{"n_layer": 16, "d_mlp": 512, "rope_fraction": 0.25, "parallel_block": false, "final_lr_fraction": 0.0, "train_tokens": 356900000}
MLP neurons of a small language model. Each row is named by its layer, matrix (gate and up: input weights) and neuron, and shows model dimensions 80-143. Each number is 128 + 24 x the weight over its row's rms, rounded and kept within 0 to 255. A neuron's up and down rows have the sign that makes its largest values positive.
After each neuron's rows, "fires after" lists the tokens most often just before its 100 highest values on Wikipedia text that the model never trained on; "fires in" lists the words (lower case) most often at its 100 highest values on Wikipedia text that the model never trained on. A number after a token or word is its count.

L3.gate144 [164 129 148 184 126 118 126 123  69 138 119 156 149 148 120 122 136 175 177 141 167 158 131 122 126 106 155  89 115 114 112 158 131 124  93 116 130 148 144 121 105  76  84 149 130 126 111 154 121 152 117 132 139 156 112 154 163 134 142 112 130  87 124 156]
L3.up144 [ 85  82 152 164 120 159 125 130 137 100 153 109 136 160 109 134 129 159 141 134 136 150  99 131  60 163 159 162  98  91  81 133 161 144 116 137 134 111 100 118 132 124 162 134 136 115 147 146 136 144  84 156 119 111  79 159  99 119 119 143 108  95 127 174]
fires after: " the" 33, " of" 8, " one" 8, " next" 5, " The" 5, " only" 4
fires in: "first" 13, "last" 12, "of" 11, "three" 9, "two" 6, "four" 6

L7.gate509 [101 164 179  79 133 143  98 127 143 120 168 131 129 104 119 101 145 175 137 158 100 110 126 103 125 114 115 135 102 153 112 112 123 186 137 104 151 139 151 144  83 128 187 122 142 182 143 127 140 159 133 142 122 142 130 161 155  74  99 112 133 115 110 148]
L7.up509 [135 158 138 125  76 173 165 137 141 153 112 104 115 115 131 133 169 147 145 122 113 122 131 111  77 132  79 137  85 106 113 138 135 105 170 137 145  81 151 100 119 141 126 112 122 130 148  70  76 138 115 128 118 149 114 119 170 134 183 120 145 170 115 126]
fires after: "." 45, "\n\n" 37
fires in: "in" 91

L9.gate6 [149 144 132 129 163 116  79 154 138 115 116 131 138 190 138 160 125 131 166 157 121 160  97 105 126 122 119 108 108 112 165 118  99 137 105 136 127 154 133 147 141 116 106 101  93 136 124 162 142 154 113 124 123 110 130 138 154 103 129  97 125 135 157 144]
L9.up6 [ 83 178 164 124 176 127 125 158 147 131 154 136 120 176 109  97 124  77 134 151 106 131 139 146 168 123 129 135 126 119 130 137 144 125 142 121 113 156 142 167 142  94  88 131 168 139  86 136 169 149 117 104 131 130 112 146 128 149 115 155  86 116 146 173]
fires after: " in" 22, "In" 17, " In" 11, " 1" 4
fires in: "december" 13, "january" 12, "september" 9, "april" 9, "of" 8, "june" 8

L4.gate99 [129  75 136 136  82 132 101 144 139 141 143 138 138 186 150 106  71 122 126 126 134 171 150 124 151 175 148 112 108  94 160 154 159 139  99 113 107  84 127 159 119 151 134  96 120  69 118 130 145 107  86 160 161 134 175 125 104 141 126 117 151 128 122 122]
L4.up99 [164 134 120 130  93 136 147 113 201 149 127 128 150 118 129 129 146  94 133 150 145  98 177 140 121 152 160 123 119 154 160 128 159  98 128 142 107 146 127 140 110 167 143 146 109 107 100 102 104  94  93 168  82 136 134 114 139 129 156 112 155 108 122 169]
fires after: " the" 35, " F" 10, " –" 8, " High" 4, " The" 4
fires in: "first" 63, "figulus" 10, "highest" 5, "second" 4, "third" 4

L2.gate108 [141 134  90 118  66 132 117 173 111 120 125 177 142 116 127 128 114 151 122 126 153 112 134 122  98 108 176 126 151 112 163 140 151 145 105  92 135 131 128  72 156 116 113 115 145 127  86 113 127 153 135 150 116 132 127 129 171 142 158 130 120 133 141 159]
L2.up108 [178 118 142 139 156 106 131 160 131 144 106 133 154 149  93 162 148 139 119 136 109 122 109  78 110 154 176 115  96 151 120 134  58 142 133 188 148 139 125 129  84 106 134 118 139 118 149 150 111 112 127  91 115 106 111 133 156 148  99 139 139 172 124 130]
fires after: "." 43, "-" 9, "–" 7, "N" 4
fires in: "3" 46, "2" 14, "1" 4

L6.gate46 [108 127 115 139 131 132 134  99  76 133 148 122 165 168 145 136 129 101 120 146 132 145 113 114 138 122 150 128 126 117 134 116  97 140 160 165 155 126  96  99 119  82 167 107 118  91  97 117 128 100 192 117 121 143 107 122 119 124 126  97 123 134 111 160]
L6.up46 [133 122 143 137 129  98 114 127  82 164 134 116 140 152 159 113 148 130 108 138 170 108 119 123 137  90  92 100 153 143 122 130 135 103 156 105 143 166 137 160 118 162 133 140 119 128 144 163 124 141 149 103 151 112 137 113 129 161 117 153 179 114  97 173]
fires after: "–" 53, ";" 5
fires in: "6" 18, "7" 12, "3" 7, "4" 6, "5" 4, "2" 4

L4.gate2 [124 151 155 124 117 125 118 143 111  87 124 120 125 138 165 110  67 146 114 111 158 125 113  82  80 124 136 171 126 125 133 123 148 123 163 113 149 128 113  90 149 133 120 136 111 136 139 132 135 144 124 164 134 112 112 119 114 129 140 150 177 100 145 190]
L4.up2 [125 147  96 143 107 141 131 133 138  94 175 153 115 149 145 130  94  93 112 126 117 159 109 135 111 137 165 135 109 130 120 146 145 104 160 116 154 117 150 132 136  98 153 139  92 136 107 117 108 141 130 126  90  75 180 145 183 101 145 127 110 102 138  76]
fires after: "." 44, "\n\n" 8, " from" 4, "\n" 4
fires in: "this" 78, "one" 14, "another" 4

L12.gate330 [149 161 138 146 111 153 110 141 137 122 135 101 156 183 169 178 137 123 114 146 108 168 131 126 179 178 149 124 130 157 119 139 157 138 170 140 116 140  96 163 165 106 127 142  71 130 148 147 135  99  85 130 134 153 119 172 140 161 132 154 103 114 107 131]
L12.up330 [118  95 125 106  87 125 158 125 152 131 120 119 124 124 144 133  93 124 136  90 149 145 121 172 149 128 116 155  76 137 140 110 133 126 118 122 125 147 124 164 170 138  76 108 121 128 109 111 139 110  92 127 167 144 124 142 142 107 118  73 156 148 139  97]
fires after: " the" 45, " –" 8, "." 4, " The" 4
fires in: "first" 60, "second" 10, "last" 4

L5.gate347 [111 119 104 191 148 120 144 132 124  92 116 143 150 137 127 191 100 117 110  93 126 145  87  69 138 146  97 139 135 126 106 119 120 165 137 121 149 126 101 138 114 148  98 136 136 112  95 127  87 151 123 185 112 131 112 135 136 146 119 124 117 110 174 140]
L5.up347 [123 156  96 129 138 109 138 102 127 159 157 132 121 117 141 153 139 134 111 135 150 118 109 137 117 155  93  90 149 135  93 142 153 129  90 144 150 107 123 109 114 173 133 103 145 122 119 188 107 141 114 141 137 135  95 119  99 200 122 165 132 130  99 150]
fires after: "," 58
fires in: "but" 66, "although" 12, "though" 6, "that" 6

L9.gate303 [112 134 115  95 141 102  76 171 110  78  77 126 147 126 178 139 141 146 140 157 158 134 124 137 108 157 118 125 101 108 131 108 121 178 122 111 140 138 171 130 130 142 134 133 142 136 123  80 119 138 137 125 130 167  83 146 146 100  97 130 134 100 115 158]
L9.up303 [112 122 165 124 132 138 101 146 138 125  95 114 162 113 127 140 138 147  93 104 107 113 133 134  96  92 142 135  88 126 157 148 106 150 123 181 145 163 154 150 109 118 143 148 152 114 116 114 127 129 171  84 116 141 119  80  73 135 109 131  91  97 155 146]
fires after: " the" 38, " in" 8, " and" 7, "," 5, " from" 4, " |" 4
fires in: "south" 19, "eastern" 15, "central" 14, "southern" 6, "east" 6

L5.gate119 [142  95 105 137 131 136 140 168 134 108 165 132 165 131 105 149 117 135 181  80 121 103 144  89 163 159 120 106  95  91 143 111 117 122  80 118 143 104 120 171 160 125 154 132 135 140 169 128 149 161 165 146 104 140 136 148 186 118 146 124 133 111 103 112]
L5.up119 [138 107 113 130 113 142 123  89 165 149 154 169 124 161 135  98 111 144 117 101 121 148 101 112 145 121  98 164 146 119 130  99 157 147 115 131  94 141 139 157 140  85 148  84 131 123 162 126  93 178 141 160 110 152 134  94 147 129 102 125 112 125  77 124]
fires after: "," 77
fires in: "which" 86, "what" 7, "who" 4

L2.gate46 [154 119 180 145 148 109 108 119 118 115 139 177 123 158 114 114 122 104 149 135 143 168  98 131  98 108 145  68 120 131 104  95 132 163 134 119  84 113 133 107 122 167 131 143 127 145 161 106 115 144 136 109 196 123  84 142 161 119  90 125  97 113 112 136]
L2.up46 [145 147 135  96  86 106 144 153 123 147 106 169 116 168 115  87 119 106 113 105 120 106 117 134 113 137 144 103 102 122 131  91 154 175 128 129 139  92 146 133 125 148 123 109  79 142 106 153  95 161  93 139 134 114 129 151 146 130  90  86 152 137 129 119]
fires after: "." 50, "\n\n" 5, "," 4
fires in: "this" 80, "these" 19

L12.gate295 [131 104 164 133 129 137 122 140 136 137 123 136 130 171  99 115  93 178 107 134 154 149 131 124 122 152 112 122 114 166 125 143 120 113 119 185 159 152 157 119 130 104 152  89 108 135 137 151  98 115 105 150 118 128 165 122 152 141 120 100 129 136  99 150]
L12.up295 [141 127  96 177 154 119  99  87 128 138 123 140 131 173  85 148 110 115 115 140 135 170 112  94 132 111 104 108 140 130 125 135 161 154 169 121 139 131 146 130 120 122 129 132 128 155 140 103 139 118 145 141 187 116 133 149 132 123  73 134 115 136 128 104]
fires after: " in" 42, " of" 7, "In" 6, " In" 5, " to" 5
fires in: "the" 94

L2.gate278 [145  88 157 112 110 100  76 118 126  91 134 113 100 149 138  87 142 144 156 118 140  88  92  95 110 127 135 160 157 173 149 138 164 179 139  95 104  96 108 141 124 102 132 110 110 128 121 160 133 132 109  98 132 154 122 112 158 113 136 141 105 141  98 107]
L2.up278 [111 126 147  98 111 145 130 120 106 113 113 188 117 115 156 122 127 106 164 142 129 170 168 150  77  87 130 104 145  94 140 143 153 148 131 108 136 160  93 133 170 125 176 120 139 126 162 123  92 129 160 109 122 138 120  77 141 171 123 117 131 160 139 116]
fires after: " known" 32, " well" 18, " used" 11, "ized" 4
fires in: "as" 47, "by" 18, "in" 17, "for" 5, "of" 4

L7.gate181 [111 130 141 135 130 154 166 125 182 130 147 102 150 118 116 179 147 146 120 126 140  99 113  96 137 178  98 116 119 142 138  95 162 148 113 135 116  95  78  67  93 126 114 132 132 110 135 110  98 154 143 134 141 181 108 109  92 146 133 109 142  86 118 143]
L7.up181 [ 89  98 138 128 160 117 145 136 111 139 115 126 123  90 137 161 136 155 152  73 154 166 110 151 172 108 129 122 116 127  86  82 106 136 176 163 130 127 151  92 125 130 201 139 121 125 171  86  95 124 191 113 128 159 123 119 152 129 149 102 111 138 137 141]
fires after: " New" 49, "," 9, " North" 8, " South" 4, " Long" 4
fires in: "york" 42, "carolina" 11

L2.gate411 [ 88 113 162  98 115 152 144 112 111 120 152 120 151 114 155 164 149 166 157 137 171  99 117  70 113 162 180 128 123 131 115 146 141 110  94 113 105 132 118  70 133 133 126 117 107 115 156 164 117 175 147 125 149 151 127 151  69 156 140 107 110  85 167 167]
L2.up411 [151 137 118 131 122 146 113 125 140 137 157 109 139 126 134 141 130 116  95  63 117 130 135 130 137 165 148  53 135 122 130  75 102 130 114 159 123 135 112 116 119 105 178 108  86  76 144 138 150 146 170 167 114 157 172 139 136 119 149 112 102 105 118 147]
fires after: " the" 39, " Hart" 9, " Per" 5, " The" 4
fires in: "first" 43, "harting" 9, "perrin" 5

L6.gate113 [163 103  97 134 134  91 155 115 137 146 133 166 110 136 143 160 117 141 122 110 118 120 139  80 121 155 113 137 135 116 132 119  95 107  90 142 118 169 154 106 161 100 129 111 164 153 154 150 156 166 122 129 132  84  76 174 138 136 104 145 121 131 126 188]
L6.up113 [142 124 118  91 142 152 113 128 149 134  79 159 152 155  88 100 158  93 143 129 112 111 177 169 156 144 120 130 129 111 136 137 110  87 145 152 127 138  87 113 133 158 127 118 142 128 145 163 118 130 146 116 137 172 135  94 130 131 104  84  98  88 123 156]
fires after: "." 25, "," 18, " where" 7, " and" 5
fires in: "it" 52, "they" 13, "he" 7

L2.gate8 [ 91 149 150 160 133 135 106 126 153 146 122 172 173 147 155 134 137 145  89  87 107 127 140  90 123 147 144 137 144 179 123 135 121 162  84 129  79 105 123 102 144  80 130 139 153 101 108 114 131 169 120 184 148 134 137 143 139 115 143 104 147 123 138 187]
L2.up8 [130 134 181 149 125 175 132 174 163 122 153  94 128 129 150 119 139 155  97 149 132 130 106 101 145 131 131 118 131 177 145 133 118 164 116 127 145 113 103 138 164  98 130 114 124 143 110  84 173 163 107 124 126 125 137 135 164 110 146 120 102  90 143 142]
fires after: " the" 42, "s" 11, " –" 8, " his" 6, " her" 4
fires in: "first" 85, "second" 5

L7.gate55 [ 92  69 182 126 100 111 134 150 136 105 164  98 152 150 112 130 146 153 118 119 135 154 106  74 136 147 133 104 150  86  90 143 132 126 118 104 124 148 139 123 140 119 177 110 109 111  96 141  99 117 133 177 130  94 165 153 152  98 117 137 142 116  78 140]
L7.up55 [119 129 123 141  97  98  88  84 141 100 161 146  90 114 127  94 139 137 127 145 134 131 140 129 113 154 143 171 161 126 123  96 128 188 179 133 129  97 121 159 118 145 156 119 137  75 117 140 119 160 138 119 148 151  93 153 121 152 134 120 144 162 121 124]
fires after: "." 29, "\n\n" 9, " Un" 4, " \"" 4, "," 4, " (" 4
fires in: "for" 23, "like" 15, "than" 12, "unlike" 7, "while" 6, "despite" 5

L2.gate390 [118 125 134 174 129 156 126 102 142  90 117 149 128 116 102 113  99 125 161 112  96 135 105 140  76 175 117  97  93 110 140 133 129 124 145 118 128  96  98 128 111 118 134 126  86 139  92 138 138 148 144 134 134  83 128 193 129 192  93 120 123 136 115 149]
L2.up390 [151 181 162 148 105 122  96  88 104 101 136 138 114 130 130 156 106 114 124 190 166 128  99  96  95 159 106 126 166 103  96 158 115 158 121 113 155 118 108 120 141 173 138 126 126 158  95 123 120 144 151 163 139 144 134 156 104 118 149 126 136 117 163 122]
fires after: "." 76, "\n\n" 7, " Un" 4
fires in: "as" 19, "according" 13, "other" 11, "a" 11, "one" 7, "while" 6

L9.gate485 [101  75 158 130 133 102 121  89 120 105 117 162 137 118 128 142 116 150 189  95 128 147 107 126 135 164  66 124 168  85  97 113 113 123 133 130 159 164 137 131 130 149 122 108 137 127 144 136 138 156 110 122 162 132 155 120 131 119 135 118 127  72 156 118]
L9.up485 [155 120 108 123 167 166  99 168 154 120 111 119 127 158 161 161 133  95  75  87 103 116 116 147 136 113  94 127 116 125 125  88 162 124 127 130 139 181 122 146 154 136 136 152 158 154 131  97 130 155  81 148 144 155 136 130 127 138 100 145 135 119 141 171]
fires after: "," 33, " of" 14, " in" 6, " for" 6, " the" 6
fires in: "which" 59, "that" 15

L2.gate463 [112 120 173 116 113  91 141  61 143 116 143 118 108  92 128 124 131 145  66 142 144  98 109  93 106 108 136 150 164 178 125 162 123 132 145 119 133 106  90 103  82 155 151 133  85 181 141 145 131 127 128 137 131 127  90 142 135 106 129 134 127 162 128 123]
L2.up463 [142 138 162 104 153 129  74 117 101 112  92 164 150 109 122  97 163 123 146 102  81 127 152 130 114 152 110 139 121  99  70  97 150 122 108  84  91 104 131 130  85 148 138 136 108 159 164 150 111 125 123 117 160 148  88 161 154 131 137 138 148 154 142 166]
fires after: "\n\n" 63, "." 22, "\n" 13
fires in: "in" 95

L2.gate194 [158 108 149 118 122 116 110 120 134 142 100 158 111 112 159 158 140 107 162 145 128 139 141 142  97 139 107 158 129  60 117 132 170 135  93 123  69  94 133 143 112 163 141 126 114 198  96 120 100 152 142 124 154 173 114 171 147 144 157 132 129 185 101 115]
L2.up194 [100 119 147 138 145 120 160 127 154 130 128 136 128 109  85 105 161 153 123 143 121 137  94 103 152 130 130 131 182 133 119  93 113 139 130 115 106 104 119 107 104 129 127  87 152 151 150  86 112 133 157 149 160 121 105 119 146 135 126  93 160 105 111 125]
fires after: "." 49, "\n\n" 17, "tic" 4, " stop" 4
fires in: "after" 37, "when" 16, "during" 10, "following" 5, "stopped" 4

L3.gate501 [153  91 128 123 139 103 186 106 103 130 116 113 127 122 147 128 133 128 135 146  93 135 152 115 174 145 137  82  86 142 142 148 114 165 127 165 103 164 133 105 156 111 145 108  87 198 106 165 122 137 154 120 127 124 113 150  94 101 154 124 119  91 163 148]
L3.up501 [148  82 149 104 123 193 130 168  82  89 176 149 126 121  90 129 128 125 123 123 107  94 133 161 154 171 106  81 138 112 148 127 149 123 108 142 119 136  99 144  96 139 121 118 155 123  90  91 119 160 173 116 102 141 115 110 146 169 135 116 113 111 112 164]
fires after: " the" 17, "°" 13, "\n\n" 13, "″" 12, " N" 6, "," 5
fires in: "w" 26, "south" 20, "north" 9, "women" 7, "east" 6, "nws" 6

L3.gate416 [138 133 169 136 132  90 150  90 149 101 136 185 153 154 143 159 133 142 131 154 118 140 104 150  97 147 177  97 131 127 109  85 117 149  99 100 138 120 101 118 138 142 168 143  91 154 165 157 118 136  98 138 140 115  98 116 138 170 123 103 133 111 123 163]
L3.up416 [ 99  99 141 120 117 154 137 149 129 179 111 113  96 127 146 141 108 137 100 123 160  97 107 115 120  86 137 110 112  98  50  90 161 150 122 140 121 138 107 108 147 137 128 126 110 166 119 143 111 146 105 182 106 121 138 174 123 139 125  99  84 149 101 124]
fires after: "." 40, "," 30
fires in: "it" 42, "this" 40, "which" 11, "these" 5

L7.gate254 [141  99 143  90  94 124 103 111  91 138 127 122 122 123  97 117 156 110 177 154 133 169 129 133  92 165 190  88 119 150  91 103 105 159 152 158 113  87 134 113 130 128 113 135 145 115 117 127  97 113 131 148 127  87 150 170 128 132 136 152 116 103 191 130]
L7.up254 [154 127 155  99 110  97 104 108 103 125 142 147 124 160 139 134 132 127 103 124  90 158 109 133 136 167 110  97 132 125 127 138 140 111 129 159 163 107 106 129 128 119 138 108  81 103 106  93 135 137 131 136 154 135 166 136 118  76 111  97 145 151  97 130]
fires after: "." 15, " in" 14, " on" 12, " at" 9, " After" 6, "," 5
fires in: "a" 91, "no" 4

L2.gate69 [139 133 157 111 149 136  70 126 110 158 116 133 153 175 132  80  95 137 186 141  97 166 131 135 116 141 142  91 123 150  97 123 115 107 137 141 122 179 128 134 145 105 116 144 103 140 141  99 146 113  89 121 148 138 115 157 135 136 150 152 151 121 126 106]
L2.up69 [131 168  95 152 167 147  72  65 152 124  98 134 125 127 142 151 114 137 121 130 140 137 111 107 131  89 115 175 133 118 147 147 137 104 131 120  99 149 115  88 149 144 123 142 150  96 120 110 162 116 141 152 118 130 126 153 130 111 161 119  87 107 122 124]
fires after: " the" 51, ":" 14, " in" 6, "." 4
fires in: "first" 39, "utc" 12, "last" 10, "second" 5, "census" 4

L2.gate37 [116 112 137 139 103 117 137 123 129 145 126 112  98 155 154 103 109 120 143 149 145 119 133 114 117 159 146 137 103 128 116 146 165 101 129 129  96 113 120 118 139 140  90 149 124 138 123 121 114 119 124 143 140 136 121 173 112 126 100 159  97 112 161 167]
L2.up37 [131 149 129 128  93 134 114  93 164 104  88 164 143 172 145 138 106 124 110 148 106 113 151 136 159 144 151  88 119 128 151 120 126 129  85 140 111 108 124 117 136  83 126 149 130 109 138  90 117  98 155 166 150 148 141 136 127 134 113 145 118 102 114  77]
fires after: "." 25, " the" 21, "\n\n" 6, " radi" 5, "-" 5
fires in: "this" 27, "another" 13, "third" 10, "second" 6

L2.gate436 [157 145 113 181 148 165 161  73 117 153 114 146 147 163 136 159 133 129 130 135 111 138  71 132 122 130 118 118 110 171  93 120 129 175 116 145 116 163 126 145  90 109 144 187 118 138 150 165 131 106  59 111 127 155 142 126 152 151 127 131 162 132 164 132]
L2.up436 [115  91 144 149 133 118 107 150 112 119 149 107 105 163  99  97 171 156 104 135 155 156 130 117 113 140 130 112 142 110 160 122 162  96 128 147 126 137 131 146 126 145 139  82 108 135  73 120 113 151 114 130 107 125 121 124 124  97  95 103  70 123 100 159]
fires after: " the" 55, "s" 16, " his" 4, "The" 4
fires in: "first" 32, "later" 14, "early" 10, "last" 10, "following" 9, "next" 7

L9.gate178 [137 143 123  95 128 109 126  72 109 100 127 126 151 113 139 157  76 142 115  86 134 143 127 131  73 119  82 106 171 124 109 153 167 143 111 145 129 151 110 146 124 131 112 151 120 147 114 129  92 109 149 153 144 129 123 136 108 140 133 100 133 143 114 101]
L9.up178 [134 164 103 145 141 120 139 161 116  95 107 150 108 158 111 170  98 114 154 167 121 123  95 134 138  91 131 133 142  76 115 137 133 155 104 129 127 153  95 161 158 141 157 113 142 144 165 119  94 128  72 128 105 134  98 109 116 114 138  88 142 107 107 141]
fires after: "," 62, "s" 6
fires in: "which" 62, "that" 17, "as" 12, "what" 5

L4.gate188 [118 130 148 146 143 100 181 102 134 105 149 125 133 146  89 151 150 136 149 105 143 110 106 106 137 162 156 124 157 104 112 127 123 125 135 134 154  95  95 103  83 116 163 119  71 129 156 179  82 199 147 112 114 137 157 115 114 148  90 143 174 137  57 161]
L4.up188 [ 82 122 114  94 150 149 108 145 140 125 149 134 131 145 131 139 121 133  68  94 122 150  87 122 169 137  93  97  94 135 128 123 153  96 132 131  97 123 168 152 109 134  95  95 124  87  98 110 128 119 136 129  91 135 168 160 150 136 114 144 140 117 118 148]
fires after: " New" 42, " United" 11, " York" 7, " North" 5, " Ya" 4
fires in: "york" 38, "states" 11, "carolina" 8, "city" 7, "yale" 4

L2.gate196 [128 117 140 150 109 134 112 127 147 136 132 136 164 172 160 107 105  89 138 114 138 153 119 138 107 166 102 136  73 130 108 146 128 149  95 150  89 142  98  89 169 118 168 133 125 112 153 161 130  91 104  95 129 139 156 160 174 124 116 137  95 153 170 122]
L2.up196 [124 133 104 100  99 170 138 148 120 156 161 119 139  93 113 142  86 160 129 127 163 159  96 101 142 156 145 102 129  92  71 148 167 151 141 125 105 128 127 153  98 154 148 101 151 109  95  94 129 117  95 123 123 162 181 156 131 122 161 129 132 112  93 159]
fires after: " the" 51, " his" 8, " –" 8, " The" 5, " her" 4
fires in: "first" 94